{
  "n_layer": 13,
  "n_kv_head": 9,
  "activation": "swiglu",
  "tie_embeddings": false,
  "parallel_block": true,
  "init_mimetic": 0.7,
  "lr_head": 0.00471,
  "warmup_steps": 389,
  "doc_mask": true
}
MLP neurons of a small language model. Each row is named by its layer, matrix (gate and up: input weights) and neuron, and shows model dimensions 0-95. Each number is 128 + 24 x the weight over its row's rms, rounded and kept within 0 to 255. Numbers have three digits each. A neuron's up and down rows have the sign that makes its largest values positive.
A block is one neuron, or neurons of one layer that tend to fire together. After each block is what it responds to, as a language model described it from the Wikipedia text at the highest values.

L6.gate208:133122128131168115127129115156138101114115119148136176103137151100107155107149097131137096113076140117126112133086110170142132145116122124077135127139148144148072128113129112135110115111153110120121126096130130103121116069106149099100154168147155093146103130113135098110131075081115175077
L6.up208:143140155155090113171147070130138135135096121134079130125154100140132104115153103154140122135090155154111121150086106110175137129103155166177107151136146101118129143100136126133109156126088096127119142103159142143126124149136100141099138137166136105115140149114160157113130088123154120125
L6.gate282:112170096139134126114163118123181153135088088137131118076125170102113161109078127134146111174133123092114118165112155113145120134084134129078116136140142109127124110081142114141099104120118106138158104127149063101124111132135155097115166127127152120123126119135131128132196102099153152126
L6.up282:144113118154145135153120129116104134122122154111159118103164182131147143117149136115130101180137128121147126125104148132154125114114102161108102106177124094137149148104155133156119176128129109142125123129131113139147117140125158130103101188149102127120121135139115126129127167091142177071
L6.gate421:146094108111112101198152093137141181093140106154133123124135113140111157079155120147156111180099141116116111111127087126143172124131149150106149140181131150099157114125151111171152143153149097130123138118133116089144163177157136106111125142115101151105116134121108123158131122124166090103
L6.up421:134098095183120112157121164117120130117104126106162122131149140124087148124125084116108123136157132138118110105112121102146165115135123092090075118157160157163154159089118134126121122137143166176123105125120110136158145085129155132099128152101130092137134130145127150126124114105155120098
L6.gate445:130184136141102102172190098120148136128138145094131101114168080112138159110089162120129107135105133112143179114157081064138116150145131139108080155150145130146090144082110075164115158130146126121125100139080138112144116143117123128103147107166155149139146096090138192137139157116150106109
L6.up445:119150166144146129133163123136118127110141131107077104125135137115160152139094087125141059142141125091138157114114167085166131112105098115124092115135172145144099143122165106142167147145176092128100136092139126119132123119126108123141156140138122123114088146199104151120118113125137112140
Word starts in data text. First word pieces (reg-, sing-, del-, rel-, de) and separators (—;, colons, breaks) in sports, election, infobox tables.

L4.gate146:162134140118107132160117133141155125153118098132131114150093123161097124134133141160156118104123143150136112125131149132108152119125149130135127159131142094120111171113132121118110080117120172119101139152110142168101121121098099137124109111142133181112160110138110094145128138114161124120
L4.up146:098132134129168134105113102127116148112141150140093094095099125132106109108143151115110147127136187139181134142163119143140084138120133158122108093135111119185140128115141126146118161130093102189109104147151145137071125089141097133108136131106097135136132137138154155098159114147111119137
L4.gate289:157158125146147117097124154141140145142113157140110138147136125165139137137101120173175138117176115127110109130143116120127135115138130169112056133140117130135118148089135099073106173124146184161152132176151141128102136116110085124139155123101122116142146155110140109160117179121108110098
L4.up289:133107150139130140098122136168130166085084121111195112128120174110132144131158139133131107150157098100109108130115092087129141118123120110096150108100126129136094150138080125110104134160112150176125147132145141147157153145076150143143160098120106159170092119134153153159098138118117150139
L4.gate379:119115151105142119098101117118107098119101138125160123110135140109086119106159090129162129126144112127147072145119146161122136077113124144145127119132126135139099097101125167129160158141140134158127125155144134124095115093115122101128116156123091153135121123141149090115105151114147117133
L4.up379:142160184134144100117101148121112111162152112131141120134129133096154145117102112105170130164092092079127083114094113075132113150116124105142125176134132122147118102169116133152102148134129079125097085147165122133116094115188119164137123114154094119105114124135142121114142158093137110145
L4.gate431:128161117126174119152128130110131165124116175147125123127116117105115171135144124119133133134124117077069090149107152130094144117102112074108092128151150127116122154131168155100132149116085110168156136085108158116144093120084111144105134185127135087127133155123137112137135062148113124093
L4.up431:137113167156121141139107151144155155091093128115128093155130101109095192121119112080101139113145156130168098123113130125110100115143120137139136108145166090147140132127145119078172167142115129155112119082153118147090145128100133167108104136104152133146123145137113102108146104148096138138
Ind- and place-name tokens. Word-initial "Ind" pieces (Indonesian, Independents, Indoor, Inducted) plus country or place names in lists and tables, such as Japan, India, Kingdom, and the suffix -ible.

L9.gate407:141187136107088122151138152109158139129121133154161117142102129070093182148127179144132116083110145138147132130121108128154119126102153098139179113118130170098111136122139092143100164112165085092119156122149103115125141155158147195098141091150135139105083116131133143124140135117076186145
L9.up407:134159115126143130142118131161110132064111117152111124126124097138121140110099120139146128118140114146148143134122136155142130088128143152169129120114120109139140132126141111148137134118152143132145197133112125086131121130120142093184142154144124161128082103127166105159149150135186105124
Years and months in dates. Year numbers and month names in running text, often after in or the, such as in 1930s, the 2021 election, December or January; also table-cell pipes.

L9.gate217:085100117156134145091134115153124137121084110108143202107140156134099081125148101112090126102131099125128104115142121162146142139131130084119154141114157092130157117112162153137164119142126122098074085140119094087116068129175142141124102140101100115145136120169112139164119131115155116125
L9.up217:101090129131152136157119188103138129136140097104133112153194135135159152159132136131139144117153117123102104126111110142171148104113163162149134119129169144147137132136117149145160101140123132128148177089140173141091135076134151084086111161138099084177123126123136118154093132157152140097
Wiki heading closers. Closing equals-sign markers (=, ==, ===, ====) that end wiki-style titles and section headings like "== Awards ==" or "=== APSL ===", and more weakly word-ending pieces (-ates, -ical, -ated) just after a heading.

L6.gate167:091149157138108140140102181139138137174137127112155125121113121132126167126155099124121156100106150147179158130153130150095104149147167112104158129170160125085119101089132104152135083102096116163118154108105166120060158097103110122148148143151129121130134153119136125158150127157108112120
L6.up167:099142102098101128155116135140130141152097155110088073101107159110114088154122137122088122114106116101140088100118104175129134080111129181110111104162106128105129141164113125138083122097083082168147145139149132137140160092115109127160097130147141109150116116121171122138145115160139117110
L6.gate339:143185106136109130084102154122140111125114121172145126122124085149090122130164115077122185117154113155156119152096162143103130096124096180151093136185149115156094148111110143191163090145113186152124160121132115104135131101117119137154098155117142105149121151126157129147064113129097153114
L6.up339:132154170098110162134117103131096156078134124183116084129119129128133123130128116115126128152109139138133111086162170137161113120137124148127146138143140111092125086129095146135103105122117112162120128119158134135104151145172143130095113114151173129108125140090144159126100094147117120140
L6.gate382:165116123100114150130151077130144091141141115192093122140167164117121123126133158108134139119144163083135098123119154102110135158144153149120135117117124125124094158162130105083119124093087119134163175112168086119104138132174108165146159109137170162094126111131135129132143094143127112116
L6.up382:127146145134103105106099149147086157108137124126135166137100125116107110153150157103114126115150132134106141079102156163153121123121139106088136124142164148116138134107130134177129133142134157170125061094173106117125128138145146148138136145145143091136091110128138117120111150188205130131
L6.gate413:098148123125126121147125103120126115168139132142152119104141148150121119132130142138141126079126147153182141104096057131079131163151162106151137112154086126109149119133126133186156111129125117127118107154122108091088122104144117130150139137097143125143135069130104096111158150090154126093
L6.up413:166131116126109153164095144138099151142123142158134091122128127112123138129106178119098090090164157141130138105091129068103126172162144154158174155098153143149100171149143129159089120111110153158131138178154116132123077141111105134173145131091143109110103149139170112110093129098140135109
Year-ending digits. The final token of four-digit years in running text, such as the 14 in "In 1914" or whole years like 1945 and 2015.

L6.gate18:133136111146112145084145159155151127136083139149164129177142140154121167134122140073139146123156143144146115128130109070120163131114109190116158091130100164072115107155093126158124094159125122141130142116114151150140113100120136117115149107121113126122120105122149117124156120145110124145
L6.up18:100115096132103118115105131075144120128151163128099123145148098123106117149145175112089128136087161133098139166140144100145134142135100095123107132125130149138140139138081127153141141135124141102129136103104139152129112129108161131116117100127121182141121180179125154068161117184098159130
L6.gate75:147117127093115114115151124156148140124146111129164154146144117134149141115142137104131125140133137099136153172109149146156094121120146076095174125096091084113142120144126125188139146110172132135107184062115128090118090149168119109136150137120154121097118140113114132119167124112131115121
L6.up75:127145108138121124153107097111104138110131118106128123136108075126112082136185140132145146151112133095140133120157178116159140110104166114107111161151117109167156136130110111128133145113155102105128108165119143131124104105128105106130105154202143126200110220119134113136118142139144146110
L6.gate76:164124132159123110129111163117128126105147110149106127160123081138104144128133115131153195137132119133111092109087158137133091103144105149113135108129126104137160164140086137156155148132086140168141131081162191139146092137145129141161105146107155092126146146150163125135129113126070152153
L6.up76:110134133108152103099147152124175155123123082080120102095136146143129145137145136106080089126148114111118124133142131085099153164093116173128131148157147156153158085140067159142122107138095169140118102141115135078098110148129092103107148108075103103178127153106115114142149130099119097142
L6.gate107:115147145117144127112142147111145116161155156166140116114143101120163171101108185151138140119145187129137091144132153133145090141186108103099160127146101121142106133111122124166156133096139122153115143118116118161143105148134123152119162130132175102121150123177100095112138132143154072112
L6.up107:096108089069116118142127115151133131169161149163170117092096151155140131112139166128133104128128172113123081142144099106144135112179118120112144132154116118135159135146135147116120155149133112131129116116121201164141126124068099127146112113115112140125106088113131136166130171114089133126
Labor and activity nouns. Common nouns and verbs for activity or effort, mostly the word work and also land, living, production and used, as in soundtrack work, on land, social worker.

L4.gate26:135140143102176078174147101105121110096148112168112133148153127098135106132120109136154109121089136123092102157116093061131117155124136120124107114084131109125102102136115078095108144132155134119127114108138111150145126102142180135087124103160110154117129127132125158133132100112126133057
L4.up26:058103137102154136166116107142097145086108130132124154152159169097132118087086091131134104131097151103121132130137126086159105128130161129156133143140135116137077140140160093083137124100133115139153120109089109097113157125115165090104120122140147142098153139117140172126165137143112114137
L4.gate62:099152119123121118146154117121117115131107099151159097138138147154135145104118091142166085135149141135096128095070117156198121148147142109115088107164121122158131132114142162146127119137150125121115150115110141102105113104135154089113104151121124111166143108105159127117108082126182129135
L4.up62:130116124116137109104140184066127137103135093096088068091126151175126137105132120120142126151139142140129140137138109148078139124116166094108161164078119112115060166128140187133135084119113142113147130167121114127130133102135116144079137136129115142134153141128135152183105101150108147125
L4.gate136:107133168074148162156148126106123129131113117132071098150088173088148152138164100130156120165142124088138142139108104116150119161137135131101116086190108084116113118135135090118114093125100140140156171146133140114134109162158134125138138131168143125132128141092151150078143145130128132112
L4.up136:099128119135163163122165135067139120137117128111136133137106163137107154134128146118129141125123111141122111103101085116131173131205121113097109118137124120150089093101129080148077043126159176073135148165097150083144112138149127144135118139126151100141125108076126170142162134116131145121
L4.gate489:097156135118109160160136163090142132158140114105103143103113152111085129130106134113113143146110125123131147133078121115150135167114115079096118124143141166116110147167124148144124124137149115172126105155134136063124152142117099102111154117160123154128139076109119131120186089101139106084
L4.up489:143088183109146109143139138153137103158107082145129142119125137109106126125121153136144131153141139150096114119130107077176088149098144121128091114179126080182121131117139145125113137151165123082131128141119133122127098095113156108078120126152126148147136125118119145129152168117164122141
Gazetteer place boilerplate. Tokens in stock place-article text: the superscript marker in km^{2} area stats, town/city, White in census makeup, and coordinate digits or compass pieces.

L4.gate135:140124150170127131083147168132148107121147147098116138159096123110092117117100116093128135104160117160075141165084068128122151130147132131068119129084115134116116112119097144135144107145114157133123170122125110144190130113113143126133165149159089116184087130125128177112125161115129108134
L4.up135:112134113117107112167113149137160174156153115130109105160087179129167143115087152135138128110096186077134088142097119138157149144123095125134099075147141147148127169124147099094145111116125127154124161110153142131117163108096129080140138154136105125099117144108169107087132101124105145146
L4.gate266:126149168153151105129151102154148089153161141106101134083131136146136142124128142135201141117132138117129115128093122145122159179098106114102165128121133144126131123138114166122141132158151137094149152131109154093109126117125096088100141108155093107105134110132116153108137136112200125099
L4.up266:149114118185167180129112145156128153129138144140134110191172111124155128139097114118109173183147105108147113101133153099189118166101094108144097125147095124152131149099121114137159080124145099164062120141145129126122125118096154102082160126120112154150141138170092142130113134149118111144
L4.gate366:138146149118138154127172122116184179091186124127128139138128141126171144114139149093124165112104077133069153142093117133093147078108162127122126123119096141127184147153098146116132166144105134132144127091144120100133120167075107120152093127084092154145111102135136147143143139133144159143
L4.up366:122101106084088110143091148163139189146115143140117119117133145101124131118145098088127141120097119132152105113103133105158117117136090143107105122124156125144155146147100050152130164184131140151119144144158100180135127130098083110120127144066104126129113164105120142123125138170123133125
L4.gate488:119134097169184162146114101130125118129147143116129162106108139161169140126107114148151097131165131119132143140094123079113117112144132149086132122160142112134093101140106101130099167111167104135151106135101097102133127113128079142078142129114100065116081120106137141121116076108130107158
L4.up488:118113161161129127114157134194158140120086131112160137106152112152145116110068111121148087137158110139124062109144172120143103100099115122076117089183159143156102120110141135136129117161108113158092111105092174129143146076117135116136134126125108106119120149094140122116123090121132126164
Creative works and output. Nouns and verbs for producing or creating things, mainly "works" (selected works, derivative works, works by Old Masters), also published, produced, film, art, paintings, and "sc" starting score or science.

L4.gate34:114107125140091151136089124125134162157110156138176123115172096101128151144172110091108138158133162129127120147138121086112124157074159148132133120148126140085105119106102094159134125111186127139115121086122130173104139098113148098094139136152114126112112124157159097153126120136119132174
L4.up34:084137126153090138115128093123082159133115119107163130085151147113088140136157084146134088082149131111140104152132116117158130101124183168106078156133121143138117132128134114129103126119132143142094128136141122093103088109145097144098142135118136113113074155129109113098122110111143132116
L4.gate67:136131118126166117133103147132123129138107118094143085171157131100144142127138116140121076134129144098122122162100127139154139142125094082158104077140141109112130175098118165135148143151148119097102172092136118120139142131113126099146113131097111155150110118113142105139123116127166127103
L4.up67:072161074101115125107151131123128135163124136146158143139136144116150129156141112117139095140117118111143065168117160110123156137104112133161106136125121112110120159133145068165146140096170119138136130146130109120136105133168136096120144138159137100077094107137151169092131140159134124095
L4.gate113:133137122170137117114122176163157147097106142100129129141107109118157189117111158119118103146111106143121114143101164124147144071066144143150157091126124112125139140112156128135130123121126134148134172125092127127137151097134133093114146180158125104131115133143082095154076111080136121147
L4.up113:169109123132125093114151118152137099151134140136136104087126125117147119122145191120120111181132170130137122132113118123123100170084150100123123137114112154105137119157120103124115202102161180141140164120134096155125152138155134142082161130130104112121163112130096125109134118137101121097
L4.gate298:123148136129070117140165155135124108159118133136169132117115124137102151142132104139186076095103127122101110126148089144091122120080126151126131104135117110184100132109126112142177143092123144138129148149124104123132134092155128089116163124113126127149085107130136072102139103101152106089
L4.up298:141167134129088110174170152139109098154127153130164115180129135098104154118116096119079133140105156156125132088135139149126129119137127137143090116152171165137130119104110125099165160096147141129142122107139111121153127078148133142120153165138078093100127116164124126119098098165159116174
Consonant-cluster word starts. Word-initial fragments beginning with a consonant cluster (Br, Gr, Cl, Tr, Pr, str) that need a completion, e.g. gr·ade, Br·ight, tr·aced.

L9.gate215:121118122137137126091142139133115142144165092148117136095156120135149136124116036130144121117117159126134130103093119134140129102103117104063120087149141127141118062127184094150135109118107105105120116081117106066082162103174123109081115136161128139127108125076154107140142128100130126123
L9.up215:140110157153146166121081119112134143106147141113135159134129116102140149111133120128141113194139122045144149121079126088118108125148121129081096149125136111135151130131148111128114124137128130142079163101098127089157146121120145122133154131107131111102139088087097159157126141124148109123
Infobox and table structure tokens. Structural tokens in infoboxes, stat lists and tables: colons after field names (Time zone:), unit pieces (sq mi, ft), coordinate letters (″N), row-opening pipes.

L6.gate135:106112101139141132155122112112113092107109113092148134130166139156094126140103061110078142142094118120104200121107146123133128101099114115115110131127159151127086135108186112116153084130145144106123114139131137107129115097126131096134128177147123118110096121095150144087120138138108119122
L6.up135:172169127093096138109180100130102161131124114150124122165139134096169136130141113160152098115103142155122107085137108154142156177109146089113143149127079128114144101152141157080068124099127066169120135144159088072113132074131142102131133140146140119137102099146137098122124144142126101178
L6.gate239:091094134117123156141148090129077128139103129169123153152140141145127194108113097119178133152121132181083131109132162087152128133114122148092113122155171132164159129115129146152111115101174140131105104111127117154116170119192134133124119131121157112089131124111137121130131101089173128164
L6.up239:087147148162107130103151144090124104155123085112115110105083141104144102142101093123086151094107158153115143169124158133074121142119126170131089142174138111114055084135151130095172183123084098116117135116091100120102138128077129143130133136179125111135113140117103131089146152109099131135
L6.gate326:151136146134148140111141147115111098140140123125134141128106121117133165110103097123130152154122145105111134134083108160095088151128184081115128148138112140131124138104185139122196100119151114155121147103129139093103108146120153163110141150108151087134153141112173073115172128118130118155
L6.up326:074111103072119089162132145135109121160141127137105134136097116146118133133102109105110115087133121153123155137184127121118129160105102101080118144137130082126108102155111111120153121141170168151133120139120160138103122110134093160108142136191161178124127133104157117106121126170074112113
L6.gate348:166094129129148165137119152120130110135092110164143095134143118106160146134113102125153142158121190119103166138153110133148151132138152074158115139146179146099084133109176121154127119113109145118108130135127108081149140156184141124111138120139128104107161117101118128088124129135124123083
L6.up348:144133132128167136141121165162117113153154132157107153136129149103128094138067129100082147119158134140110133154137146151184081148135090156090117107114156092092144138140126098139111105109108141144088151062144126146156137098098137132141092131101144098153112143162141137123136099148141101122
Coordinate and layout punctuation. Mostly the minute mark in the longitude of map coordinates (e.g. 120°32′); also == section-heading markers at line start, thousands commas, and colons in infobox lists.

L9.gate426:176155161133179148124131109137137162160093112098102164152184107147123145086151117137166135163138140104100090131114136091141088139087139134194087129098192156135133128122083175095144119110107109136113147124138124070156139141147109136088165146126118111132127120158105140168133134132121128164
L9.up426:118073083100114164071157100134127124112116167109138100147129142135131120139124125174118115106112087126176103116131106081098130121109147124114152111128116070130082152170114120101103071080127114106125118097102130097132105128131106140120119059152111104088133159133154126141131140113155132122
Word-initial fragments, esp. "rev". Opening pieces of words split into several tokens, strongest for rev in revival, revolution, revised; also jud(ge), pr(edictably), surr(ounded).

L6.gate136:114152098132080087177132130125131139136145129126094140127132183158124125153149151156149145135136147145119095138183109105106162131127142122111109114152132108129077112096096103130108093123165154126145120167118096115104160131139107134116150067125085117130169106105133141111136140108114130154
L6.up136:133133105151133141151110176105133105153083130175130112162076121169076150156163127131163142157118150123121176111074106086158150092119101066123099123175152136104124101099123158123107138131122159138130086112144110116110154146137132117126162146109108114081176128147126165145099120124139146095
L6.gate145:157169147148145120152177158098111118109135121132116168154107107110127138130144119143113153137159116131152150126119088098137070150111134084097129184090113105128074127128127125090130089130147144120109165140109136115134134107163126137102165102176145141103137086096122152132142101135167108136
L6.up145:102174132129073114110154098140097128094112132116125143120117141141134139123146127096122139111104097113163143151122143123117148123117102118105111127147109090141101098100109130141107076140160145128141109109095141126115167097109099137141158156094100147145114147122167162135114073117129161136
L6.gate264:113149137152060085141143120078107164142145147180100152142123123144123124129123118167121126159124121116146129120118146095178095173162131129136093144098163097114044121085102133114149098071121143121125102087118114093105151096148160115120155115171132119094155082095121110146140146117188169127
L6.up264:146125105126125121125127119160170113149135179132157092114098092138144143150206140137135114149132108161108127160155110127144095153121163098162105108130116121099139128153114121129080162089094106184143142105097144087127136102113140117144112097128122116116126117121114120135128086117165164157
L6.gate418:128166167108120163154187123112090129161119108110138139123142132157124143126141118140137128178100121147084130127155060080147150151118115100127106148149100071152100135143093105106068093091120139130104129127114144105122126122129139115104156092132142100150137163154161151118114096105150118147
L6.up418:126160158147163147129098099129157118131132107110124130140168110099155100108124140131096148149151130103120122125152121093100138122119159134120118149118141162119155177138104141149117115169135114090128170084151124118106144110108132101120092062126112081123108120095155195187131088104143084141
Statistical number fragments. Digit pieces mid-number in census, density and coordinate figures (population of 2,9|06; 324.0/sq mi), plus odd word-start fragments like r|ail, hon|or.

L4.gate147:113153125166123125130110111158144129132106122075121138135117103117114126067086123127091092141130147142110136149134131129141124136125141115134126146145142128174159090116104140123134153169153124130167108074130162125116136116092132132108153145176137101141148139127147164089142105104116151112
L4.up147:128123134130120141129117133153105151051092115161129174148136135117118156153126105123141152121115125124113169082131127112186131113138155112080157127139166123158142143091145153106125108157141126122164122095147111107114152117155122101155150202130123104141131125102167163130102143113155108121
L4.gate399:132139160134128099126176107091175114095127141133138156120116107121138134113140122134125131158149110128111115141138109075146099146120141106102114134142147090119080100100139120117103100112137126089166149130140133114126180137180161133127170101124122105113095123101124109124155157089193097129
L4.up399:188173132121128078091116100134166152127179165133134113104133129100159146138149117150094105114108145142139159116121112100123113125130160161136115133128139127127147135145142094103148113150148112172116113121102092124157123143173159159134130139077122123117112109110096093119130117095163101112
L4.gate421:119102142128166102111160147109131087110151121129126130112142168139169094156143115143153077115128094167132142116092103130172143158127151126095108124112137116160139096128175111167124130142125160150118121114112148107159085121135131091152119160161188110102103113082108107118126111112181121117
L4.up421:166082138124141108112104121078110104090147133118130120102110118145126097101105130169096113149136123110145107115126179147105107140144135163181113156134149146134131116108175149152138131069117115172159112123094112113082120126133133183106133139110121116110117087134126145122146080130132120085
L4.gate480:167157145089152143175137138126143130136120120148086176140130160106098108149104112180141136138118150100105159126136083093125102150133147114098122146152148117131108148142102154129134099138101089125140093130103073089151126122173145130155145117136124104103149076072130111167163099133178139121
L4.up480:153128095151124126094130147162168131115155153119114064099126127167156168126167101163059132113144104141084088109101091123128166123113153131123172144125116140149157143132161127104110125164145131108100140124091166158115086127177132130191128139106079118099088087100144120090142106115134096126
Structured data delimiters. Mostly the minute mark (′) in longitude coordinates and colons after infobox field labels like Time zone:, Country:, Released:; also scattered word pieces in tables.

L4.gate14:173114088133108092165159087132178164113135126128116105127147185134102126081152151105151096156133154135136091150128118116093130136087129105118083126125144161152122097117135131118127121100131111138074154096131110152153124082138159112164130144149111111150112152153135111161165140109133117134
L4.up14:143121115122122114174173109102140159112105139129108101110150139124101135143095121138141140133144098113116158149133116099100157120119103131110124090118152125110088150123142106155128129126121134152155174087113107106136163089093098134119112117145140147121127122156131126106180137105085126118
L4.gate33:120135105159115121148157140079119098160113162157128159093080141116094169146140133132105134109180114076161134142181073094113148103183128115143130116157130111119126106100143098140154159091115139159148125144122161130180100138150100083130134098142116164142112104117146122110126108138155128169
L4.up33:149070106135136158133142099098133134170116121135106160109131119124126101104146123113156151138114130154151152125173090099148157121090127152098117121098146128126085112146086121137121133131138080138149073144125147034121143096103116105131106109115131117141111136121159135184120176125128101140
L4.gate406:109154089098139087125140110119136146109123112151110138111060134133139092120160151119135113122134177155151115102128144131151154162171150148099140103152118133133143135129121093129124088118154142156067117075131113150114117085102142112084148166135138143129109164156174126131127166148124120144
L4.up406:124150102108124096105166159104130121143160142122116114092133125138142100170186140130151103124146136133127112141117132110126159104131144159055097117163114128135115105116154085142132097084137123101048113087121118107125142094184112129109146107130129121092115124124107113141142088155143148161
L4.gate476:152119148155106131111127129097128127141122101088120113141137171154143135155135150090158116127134185136133114138116182127173124134098117191164109108158117134086120134141110093113082142080158177138135130111140116167125120092128135103116129101134133105140148140136100158147164168136108154148
L4.up476:124144115151121134131143102109142072135149115100163096089133175115135105157118138074130110127123156160136123101152135126123143107126116164179096101184124168086166136100163081139117160110094144137127111100123123133122074103110102107082103140157096141126094187122123086120113108137165125157
League and category words. Mostly "iga" completing Liga in football league names (Liga III, Liiga), plus category nouns ending names in tables and infoboxes (road, division, region, FRA).

L4.gate244:198145146122119104144129130111156121127130149154164137144117124135139097123120175141121146122165102122120066159137135105121131113124151158131148118115093100084137120155112145101160185140116133119105144106173141139136117148139109143179120109145093157145099114146151083144129133096127103148
L4.up244:112125126167130122116083136074114155116124137157145126132052133190133095115126118168160145161127104143150092118090167117125126138136152152086110124151079105174091126127133103098120172163162150165122123112129165137143146100098117112161143158139130099127099117134112111126164130115133138126
L4.gate294:137136132100111107140115123112133148146145109123140099090132125091133116108164158122140159084148118153103136189139128151089109093098131157121139087134108140097122138181170164158133178114097132132098130152122097155137151130156094144091145115085111170147145099140143108154119115165139132163
L4.up294:133173112123123100109129114128137122155141125134099129152145122115106136162143199096122140124126147106137087124112166131128150137149122183146144102143134103140106214150131146124108143116154195140139120133168149109144108108131099149159126140147121162145105083143127110134156174122120113142
L4.gate441:105150100131129093161114140105121118125090082116061158120126158107100138110150097129155132094139184139116143150115148115156158139127139137105109099130130136144154147102167096126098122132177129154153123146167134109131125094114153112071156121163098156145089141148137159129133123119127142124
L4.up441:125102137182145102150131105133119133146138104144120157139133147101112163114144130125142114134128084094129134163120107169153121117166109151102135148092145144124164136118119111121103185140137124168165166121154135131125130082110095140138152140161137165117104119117126138100117127122112108069
L4.gate511:133188165196147115092099128131123123172149116169124126151121181140131088120123155158148150121120152144147138126110177183098128114119123113118083127154087143135145150165121100148144123118136132130149145152124117109083114123134140090162113144103150143126108135114147104134150090129157090137
L4.up511:141133134115127150137143134122141139140102108169146133148116110106141156157131158120115156121122108103164131125116171110152160125127142101150160110137165075107099133150131141111134157084143041099121136155121122134121155114096103100149101110115146127106135151149104127138119154181134129173
Event and entity name heads. Final word ending a named event, group, place or year phrase, as in World Cup, Championships, tournament, group, region, France, "2014", and the second piece of "International" in career or goals headings.

L6.gate40:122113140158133133143094112166095151155099175111156139156108100114176138134111117127153108128159130178135129142125170127124126135101122140129116118161119152107148172099149100157130120117146125128065066099149113146129169090138132099134169144125128155120106133143115144120126139115174144159
L6.up40:121137111123101088122107115146083131188128169128135118092094152163146167135156089123197101149114128154102146152144179156114143100109156116107157151108152116146117090130116165153130130115107107121108135139127146176132119106149133150156109140116148111081128120120183139123145168167126096117
L6.gate265:109131116076143125145135110131128065102087095129116094115154141133166165128125132117145116123115128129077103150128099136144104119116153121083145145114128149106124085119125120134138149145148128101165149129085103129121098113157144114109119102109176145115147119113115115125166094116139117123
L6.up265:137165111130132116143141096164114113082117127090098116103151141118146159149131125115159124118164171147116103123129140121143142113137173139076090148144107116086112111104111114143151148137134114147160086130134109098112113170129181113135136135131136152131088150124107117121136095081142127156
L6.gate269:140177135123145101125106120129114128152128142134131165129169144149113096106141087128141119129112113095129106116110128129117128149098128153097099126114120123160117145167118087120138125156119138089120145096136172120181136135103154161093138159112157138144112111173090136123131131123162140140
L6.up269:107115120096111130145118180162092127136116167099123181174140141140132111100139124140141101141102176099155097198180134138108101120111125162130112134148130136135106160134093107134141126089147127175091080155094123120143145098163130148166125106135101110139123133090118111159125124091142129131
L6.gate369:121164136117119138144135113097143153155117098146100178164129099106166189131156125138201144120116147067112111129103121097089132142122133125117148114138095129109104130131101131159132135112115104094125137144151098106092097110174146142159166141140143131106110094137137113118109132105143141167
L6.up369:114137110113098167109107126114160136185140126129144152125137124104173171131108114153142149114103100079113099131118104110124138106134121122099121113122075092111134081145088156139136156141165117128139097145125117148157143099154109144139123141104140148126069120146156143140109122132143162156
Word-initial consonant fragments. Short opening fragments of longer words, mostly consonant clusters, after articles or other function words, such as gr(ade), arr(ives), dr(ums), v(ulnerable).

L9.gate202:107114117173088129129155139137109178158112059155133156104122130121103139082164115096130080134147136122112137088115074092071147121118108143092114098086172138127119104100127147173144112127132112145123153098128152111107168085117161119125149096094125165138139144110132137157155098117165134118
L9.up202:124162144166127110094115127166090134133112114114160138134129120132108150136174180108115144137107149133120119107130151088125150148153122129126095121129167132159094083133136101134114118131100159155147141092120095148127103115132140120115107133151148124166129175058112119079140148110113093098
Formulaic data-field tokens. Tokens inside templated Wikipedia data such as unit abbreviations, coordinates, stats-table numbers and birth years, e.g. km in "(0.77 km^2)", 13 in "118.13028°W", "1990".

L9.gate358:143156135140120131136134136140139133173107158149125105128125102114144098127099127119140141132092141135142097136158117152085129178143131100146136141144140163106098109123103145121109087092111130127124130135164135137106124105147125173083083127110129150120144163162111107117159091171065153122
L9.up358:122128130122122111111118105135124167154118136136112198156111134126141115118104135112107115130103122108145132131114115114114119166168119140159137126163126099106138114140140097107149167077099177085082128090118112102141098133148159097116150129138128153172099104104131129130138108161125135093
Number and word fragments. Leading pieces of numbers such as years, dates and counts (19 in 1910, the 6 in 6 April), plus mid-word pieces like ig, ir and m.

L6.gate67:126134153140093146117143127146091144123141127166124138138104165126123119086136072155165097129129144141095145097124107131160090159136125124128166164117139129120164102132118147138174115120162120110119128113111127102108140155143133131095149117110152137116128143169113105162131134120175142151
L6.up67:079136146118110148090092146170128127162150110135125148095138170156106154092134122117172136134140094099138147107140134120099128085097135103122163116116122137166144066128128169146151109140099161111105140093119108099102107102101159119137157134106114132119115110117144163133137112111167169132
L6.gate195:098065094164136126149159110097128107119106129098066145089156153140129186148158129082137120118132154152117125080095110159148149147122151116147132143128116137138172109115138120098142150110120112119093136114120130111105102103126139090105104149126144143127111203113118091131154118155119111135
L6.up195:136156113127126068110199103157121134121145147139140130180189122148147095141134150130125099136127103115115149151116154140171139144101111111121122113147132168119109146102118128163170140131127120140142093117141136134123100145113104116148164112150155162113136112147113094149112129141124147118
L6.gate228:145129189111159152092152103117124107166137082170157126146147119098133174094183126086147113143120111143122115114099131109138110138108131121119146145105140163093104112130093114129136100102150136091073115113150083117150095113121175125100149097156144152117116121171137115151132146140143122118
L6.up228:159155165134135121122119115143157163127129073127095127130141120099137163137128106108116102113140130140161147128102139131197142129135142105151171111184116183137124113104108121123116117127141083120082147088143105146116141120146179122098122144118118160126120135137127146173118114158099133164
L6.gate320:089106125123103119105180126145147107139128126096115132172126160134124168116115126106127149116115107096127111172112129137170160109139120101121172163069142115130123146115125109108127116113131083158102167150138131099122115199134133142111156121116125156118103115153151109132162123214132108129
L6.up320:148083158151103133127127125100099105121133134137129147143109120103144107096164152172164119109125096118120088154088132126100112167122183102120191167133107146167102132135113116135109129140112126113122127119127112143147129131136152115139117100122127090118117088140109095156124114056112096170
Word-initial fragment tokens. Opening fragments of words split into pieces, especially sp (speed, spread, spends, span, sports), also com, ind, th, suff.